{
  "activation": "geglu",
  "norm_eps": 1e-05,
  "attn_scale": 0.125,
  "lr_mult_o": 4.0,
  "beta1": 0.95,
  "warmup_steps": 200,
  "decay_fraction": 0.834,
  "z_loss": 1e-05,
  "train_tokens": 381600000
}
MLP neurons of a small language model. Each row is named by its layer, matrix (gate and up: input weights; down: output weights) and neuron, and shows model dimensions 112-239. Each number is 128 + 32 x the weight over its row's rms, rounded and kept within 0 to 255. A neuron's up and down rows have the sign that makes its largest values positive.
Before each neuron's rows, "fires before" lists the tokens most often just after its 100 highest values on Wikipedia text that the model never trained on; "fires in" lists the words (lower case) most often at its 100 highest values on Wikipedia text that the model never trained on.

fires before: "try ", "ted ", "tri", "ter", "t", "try"
fires in: "country", "directed", "countries", "director", "encounters", "counter"
L3.gate631 [116 164  61 111 123 190 124  88 114 103 164 117 147 147 126 144 143  97 185 131 160 123 172 100 124 115 116 163 157 125 142 151 142 132 100 145  91 174 146 162  82 105 118 103 117 107 177 123 107 117 139 158 154 112 128  69 118 142 103 127 136 120 131 107 119 223  74 121 101 164  79 184 109 126 120  83  66 180  57 154 130 136 143 144  94 176 100  85 196 138  83 149 101 117 123 137 132  90 126 177 138 144 123 119  79 121 105  94 116  65 142 115 150 129 177 160 117 147 107 128  96  77  95 149 122 141 116 132]
L3.up631 [128 118 108 110 142 143  80 159  89  75 117 121  83 167 123  93 135 100 186 132 141 151 147 112 146  53 100  95 134 164  71 162 150 181 136 152 142 134 148 137 121  87 123 132 120 125 165 125 107 148 132 134  78 108 124 184 218 117 105 142 133 144 146  91 130 187 155 142 100 136 153 100 119 117 120 145 196 104  96 177 102 102 167 102  78 134 164 134 202 102  97 113 117 132 135 122 131  77 140 130 113 116 124 164 116 156  84 174 117 129 161  84 153  76 100 156 139 165 173 125 152 180 130 156 140 119 103 135]
L3.down631 [ 95 133  93 146 124 158 151 119  90 121 103 100 157 152 181  61 153 165 119 165 120 118 133 156 156 107 125  84 144 128  97  67 205 146 145 182 153  87 103 145  95  93 103 140 141  21 158 149 122  77 134 155 131  58  96 149 114  87  90 151 132  71 129 131 104 176  96  68  48 127 141 140 121 134 141 116  69 116  94 141 144 122  66 152 127 135 113 117 178 150 120  98 113  88 128 159 128  33 195 189 130 109 109 142  80 161  71 101 110 130 160 109 128 120 109 133 145 124  77  99 131 136 138 103  90 101 140 125]

fires before: "| ", "– ", "medal ", "(", "|"
fires in: "medal", "place", "gold", "silver", "time", "bronze"
L3.gate490 [127 140 168  99  92  76 155  89 155 114 122 119  66 112 106 138 123 148 106 107 118 151 188 142 126 108 117 130 121 112 153 159 120  66  93 120 117 124 197 187 122 130 146 130 109 126 161 108 130 121 174 193 136  69 159 100 104  58 123 143 144 122 137 136 132 142 149  49  92 135 138  97 130 121 152 130  84 128  75 120 128 159 114 111  76 123 127 125 151 119 107 120 125 164 147 107 139 107 173 116  77 116 163  79 147 183 119 120  88 175  86 178  98 142 165 105 117 152 131 128  97 138 117 137  97 180 138  54]
L3.up490 [115  80 156  91 143  80 121 137 137 118 152 128 121  99  75 127 155  90 136 141  81 158 183 135 183 119 168  41  85 215 119 154  94 142 180 102 162 121 153 116 162 136 109 150 118 148 154  95 143 175 120 137 124 121 158 130 111 168 144 147 168 108 117 128 146  64  94 156 110 161 152  81  95 200  68 118 127 154 169 129 103 145 156  71 125 173 164 143  87 119 143 152 154 115 110 163 157 151 143  85  84  72 129 103 125 173 144 126 150  89 111 220 108 133 103 154 152 115 169 124 141 141  87 140  89 128 109 129]
L3.down490 [ 80 153 115 134  88  82 119 104 107 207 144  83 143 109 141 130 118 184  67  73 120  81  85 179  80 178  85 180 112  62 126 187  63 122 100  89 136 165 206 134 167 141 149 129 114 130 126 177 146 153 139 135 133 115 146  89 138  62 140 157 129 212 114 128 129 177 152  97 168 150 139  99 170 107 154 156 162 131  89 120 143 151 115  96 118 125  85 118 153  83 151 112 155  97 201 121 128  99 192 164 137 122 114 124 147 131 127 134 145 215 133 164 154  83 106 116 113 106 119 131 146 178 130 150 130 136 149 104]

fires before: "| ", "|", "ad", "s ", "w"
fires in: "0", "armadillo", "warwick"
L4.gate789 [147 150 159  99 118 152 113 124  99 141  99 102 180 103 225 137 147 122 138  57 113 168 102 113  91 177 145 135 135 124  95 153 190 148 125 132 139 162 111 124 200 116 104 135 204  88 154  80 131 104 111 152 138 146 133  77  85 102 102 118 149 153 120 120  84 121 123 186 119 124 130  92 110 118 156  83 152 169 172 132  79 134  83 143 152 112 154 127 152 143 101 140 103  40 116  91 104 142 130 111 120 134 111  73 122 131 162 112 114 134  90 122 152 130  72 109 141 127  92 108  98 145  99 162  63  93 109  82]
L4.up789 [131 120 112 122  93 122 138 140 170  97 128 141  78 113 110 111 149 165  79 165 117  63 125 114 159 114 193  96  98 128 131  80 147  80 166 126 115 180 111 128 133  82 113 122  62 120 115 171 163 106  79 163 217 177  62  94 109  76 110  97 130 132  74 129 132 131 139 160 115 172 111 167 101 143 168 164 130 104 132 108  31  99 139  72 145 161 140 115 132  93 192 150 115 113 121  85  55 125 102 110 135 127 122 106 146  81 109 145 105 133  75 161  62 105 154 124  87  94 150  54 115 145 103 140 155  74 124 163]
L4.down789 [143 140 135  60 120 118 106 143 151 123 147 102 128 106 114  74 171  69 172  93 124 116 115 153 158 196 172 161 170 140 162 142 136 169 127 159 176  95  78  86 167 159  99 191 200 104  96 115 118 201  75 115 180 155 153  97 158 125 141 131 136  60 121 149  83 123 112 117 107  56 118 120 114 103 121 126  85 123 106 124 150 115 126 136 182 155 118 131 120  76  10 148  89 127 123 102 170 103 141  86  95 105 176  32  96 150 129  17 112 110  74 112 172 102 162  90 136 140 124 152  95 141 189  89 119 201 150 124]

fires before: "| ", "|"
fires in: "0", "1"
L4.gate991 [118 120 152 105  85 192 145 129 143  80  82 104 217 134 134 154 139 118 138 179  94 167 128 136  82 102 115 127 144 123  97 123 114 136  95 112 112 138 180  99 125 179 109  91  77 130 120 100 150  77 200 173 123 121 112  72 115 121 130 147 117 189 108 133 150 144 145 185 124 103 155 161 105 139  92 169 187 121 104 143 140 149  82 101  86 178 107 129 103 111  56 147  67 126 118 164 123  95 115 116 211  87 133 173 105 188 131 164  98 134 110 124  87 155 130 116  69 143 141  97 172 147 213 188 152 229 113  60]
L4.up991 [136 101 102 123 172 180  98 149 122 109 101 135 139 115 158 155 105 121 147 137 110 111  95 136 144 140  86 159 170 115 102 110 109 181 111 100  95 124 155 107 169 129 146 184  86 179 127 107 121 114 183 116 187 151 132  92 132 103 127 106  93 133 116 169 137 161 144 205 123 136 158 142 156 105 121 117 148 127  73 123 163 131 122 156 126 102  95  86 113  87 162 150 153 117 139 155  72  81 104  86 150 130 104 113  86 150 134 163  90  95  77 140 153 160 127 119 132  94 143 108 172 201 110 148 115 217 130 105]
L4.down991 [120 141 118  97 148  75 177  85  98 137 195  71 100 144 121  99 189 144  78 116 161 101  94 176 101 120 124  82 125 132 162 146 112 138 131 105 134 101 112  78  96 167  95 143 102 102 133 119  91 123 128 146  73 110 100 168 137  82 138 140 120 122 209  84 164 128 154  80  81  51 162 105 112 165  94 145 170 122 151 150  67 116 127  99  96 132 173  87  73 243 139 115 115 149 162 117 132  84 101 131 161 119 166 150 115 114 146 191 141 124 125 125 133 122 174  98 142 134 149 105 143  49 122 180  73 105 141 143]

fires before: "of ", ", ", "ent", "and ", "from ", "s "
fires in: "president", "member", "captain", "secretary", "mayor"
L5.gate1227 [181 122 111 123 145 154 185  90 137 128 166 118 110 107 167 113 161 139 157 147 153 101 169 126  96 194  82 120 154 147 116 115 171 113 207 175 139 155 174 112  97 155 125 108 105 132 112 121 164 106 105 111  86  65 102 121 129 100 157 120 129 183 139 144 144 108 144 172  71 184 176 100 198 103 162 156 153 214 151 127 199 148 159  73 110 107 147  91 159 180 128 125 179  68 136 141 117 155  81 149 117 113 128 135 167 115  88 102 116 126 126  96 124 153 101 172 156 161 114  91 103 126 107  78 146 128 121  38]
L5.up1227 [166 116 152 114 102 176 102 169 116  94 141  40 115  29 139 166 184 171 106  69  95 105 147 119  89 146 104 143 126 179 125  82 102 121 123 110 119 159 146 126 173 121 145 148 124  54  71 143 141 127 170  76 119 155 155 123 127 132 116 136  44 162  93 144 106 115 136 110 106  75  89 125  96 157 151 118 117 157  97 151 161 109 168 121 189 150 141 146 138 109 149  73 165  86 174 111 116  64 165 129 189 115 122 133 102 104 155  90 163 128  61  29 101  91  64 141 155 191 148  88 115 162 110 135 170 123  87 145]
L5.down1227 [ 74 128 158  85 109 156 115 132 126 149 140 120 177 184  98 137 148 116  80 119 110 147 142 127 123 144 140 147 132 208 103  80 158  68 105 157 144 100 101 133 121 118 119  70 174  77 129 149 177 145 185 145 135 112 103 132  98 186  84 163 133 121 107 171 134 185 140 151 118  56 103 141 104 108 147 137 151 131 141 126 168 106 120 162  72 128 109  99 158 178 149 144 110 124 105 167 128 145 111 108 103 181 203 171 145 137 116 129 105 165 196 174 100 156  98 115 144 157  84  58 118  97  83 125  81 167  60 174]

fires before: "| ", "medal ", "med", "res"
fires in: "place", "silver", "bronze", "gold", "singles", "metres"
L3.gate551 [101  42 154 112 148 120 108 125 148 126 136  97  78  81 118 166 106 174 136  49  67 105 110 158 102 134 109 149 103  70 117 102 106 152  90 124 164  83 138  44 125 108 211 172 122 115 136 150 130 113  89 185 152 127 184  93 100 141 124 164  97 106 174 105 114 137 180 113 111  80 105 134 106 100 104 174  70 121 132 117 150 150 123 137 162 144 177 105 115 160 111  72 140 155 148 110 102 160 118 129 158 145 101 154 172 192 135 215 122 156 171 122 156 147 189 182 140 137 118 131 114  85 118 108 127 133  48 188]
L3.up551 [ 99  97 111 125 150 121 156  91 129  96 176 119 123 100 245 199 102 196 140 160  37 153  96 158 116 176 118  93  92 105 100 114  96 178  95  62 121  72 141 102 208 125 136 130 118 176 152 129 101  98  65 135 131 144  67 145 158 178 141 127 147 146 149 107 104 110 174 203 141  88 216  89 126 175 120 130 127  99 126 149 194 146 156 151 130  89 140 158 142 110  85  92 162 135 125 116  62 153 172 128 127 126 131 127 148 132 150 125 102 139 177 136 136 132 145 122 110 164  99 134 120 126 103  55 110 126 139 158]
L3.down551 [117 185 134 169 125 104  87  59 198 134 158 112 102 120 148 119 147 138 126 153 131 160 131 103 130 111 203 106 174 165 167 146 144 131 179  38 162 123 127 164 118 115 122 109 105 112 159 123  84  91 100 199 129  93 143 145 110 134 109 135  62 159 133 171 155 157 194 111 145 130 106 103 116  68 168 163 156  92 122 161 127 110 125  90 103 127  99  74  86 141 112 162 143 150  78 112 170 102  81 147 141  87  69 129 139  78  81  99 132 166 140 161 147  71 111 111 106 118 171  52 120 148 112 168 110 115 149 144]

fires before: "try ", "c", "tri", "endent ", "try", "ter"
fires in: "country", "council", "countries", "independent", "county", "encounters"
L3.gate643 [113 115  96  88 111 100 116  76 128  99 152 103  83  63  83 160 116 139 168 158 173 105 129 171  49 136 145 119  90 118 101 124 135 171 137  96 135 183 138  98 147 106 126 136 114  93 209 137 115  77 133 143 158  81  84 193 139 126 134 148 161 143 100 135  68 141 110 131 138 181  71 179 130 149 147 100 164 142  90 106  83 156 132 143  88 140 128 112 128  56 140 130 118 104 118  75 109 131 130 118 176 109 107  96 159 120 155 132  47 145 170 126 170 118  81 117 113 138 128 137 114 108 131 125 134 118 112 160]
L3.up643 [139  99  56 106 141 111  86 163 108  95 135 113 158 151 156  96 158 107 147 110 104 122 167 182 170 120 152 130 123 160 123 119 159 140 119 116 157 114 142 145 141 121 140  41 154 124 134 178 103 142 163 128 111  67 103 142 118  97 101 147 145 146 127  70 127 127 151 103  82 128 169 113 157 122 108 158  98 148 151 126  96 114 176 159 145  99 193  95 105 147 133  90 116  93 124 111  46 104 124 157 151  67  90  81 114 113  70 139 114 132 126  87 104 189 132 114 114 184  53  74 141 188 132 103 100 110 172 141]
L3.down643 [ 42 136 135  94 110 233 114 118  98  89 121 142 135 166 165  90 125 114 161 161 126 134 164 156 112 128 167  67 100 155 112 140 216 118 195 150 112 121 105 127 131  87 120 110 145  70 122 113 122 135 101 172 126 167 145 169 191 183 108 113 114 139 120 144 102 120  83 124 126 165 156 168  95 202  97  96 109 124 108 112  92 151 142 174 106 113 138 143 141 154 128 122 102 144 110 146 101 138 178 123  99 120 154 117 188 150 159 107  91 139 112  69 129 107 125 138 105 157 180 133  98 171 121  96 155 123 117 110]

fires before: "of ", "from ", ", ", "ves "
fires in: "member", "president", "administrator", "representatives", "coach", "governor"
L3.gate372 [168  88 141 113 169 116 123 143 147 176 143 120 129  77 113 136 165  92 232 181 170  57 136 109 104 159 158 127  91 121 114 161 139 145 164 133 106  94 162  97 149 152  82  94 137 115 124 179 130 109 157  93 168  89 179 127  90 120  91  98 128  88 113 188 107 115 161 159  96 108 171 114 138 151 182 143 125 156 152 114 174  57  84 142 121  97 108  78 115 129 156 160 105 134 130 119  73 135  79 143 140 110 142 174 116 135 113 200 117 126 163  99 126 130 176 133 133 160  98  87 196 162  84 162 131 150 112 112]
L3.up372 [178 101 155 117  98 122 145 148 159 110 105  82 132  75 117 138 129  91 228 158 174  73 145 112  68 213 199  95  87 117 157 146 129  93 173 162 112 130 157 133  99 187 126  98  80 111  89 110 136 147 137 147 102 105 131 115 110 151 122 134 125 114 150 145 108 170 201 110 105 154 169 130 108 116 130  95 122 160 140 111 123 150  80  81 109 139 105 126 101 122 138  93 168 123 127 133  55 106 105  71 133 146 112 131  89 131  94 116 101 123 133  80  95 162 161 143 186 172  85  91 242 156 113 115 121 120 110 125]
L3.down372 [103 109 175  64 120 111 186  84 188  97 102 128 157 166  94 109 154 145  80 125 123 106 132  73  78 140 148  80 142 146 130  64 126 119 183  93 126 130 109  94 150 108 110 116 121  80 158 113 209 141 132 104 121 127  92  85 128  96 172  96 123 141 188 121 130 113 117 132 119 152 136 179 127 143  65 116  77  90 129 159 138 153 148 169 104 139 164 137 121 153 168 100 193  90 155 129 161 104 155  80 144 139 162 188  95 158 142  86 114  73 104 151 136 164  64 194 157 117 112 141  97 170 121 140 161 155  66 154]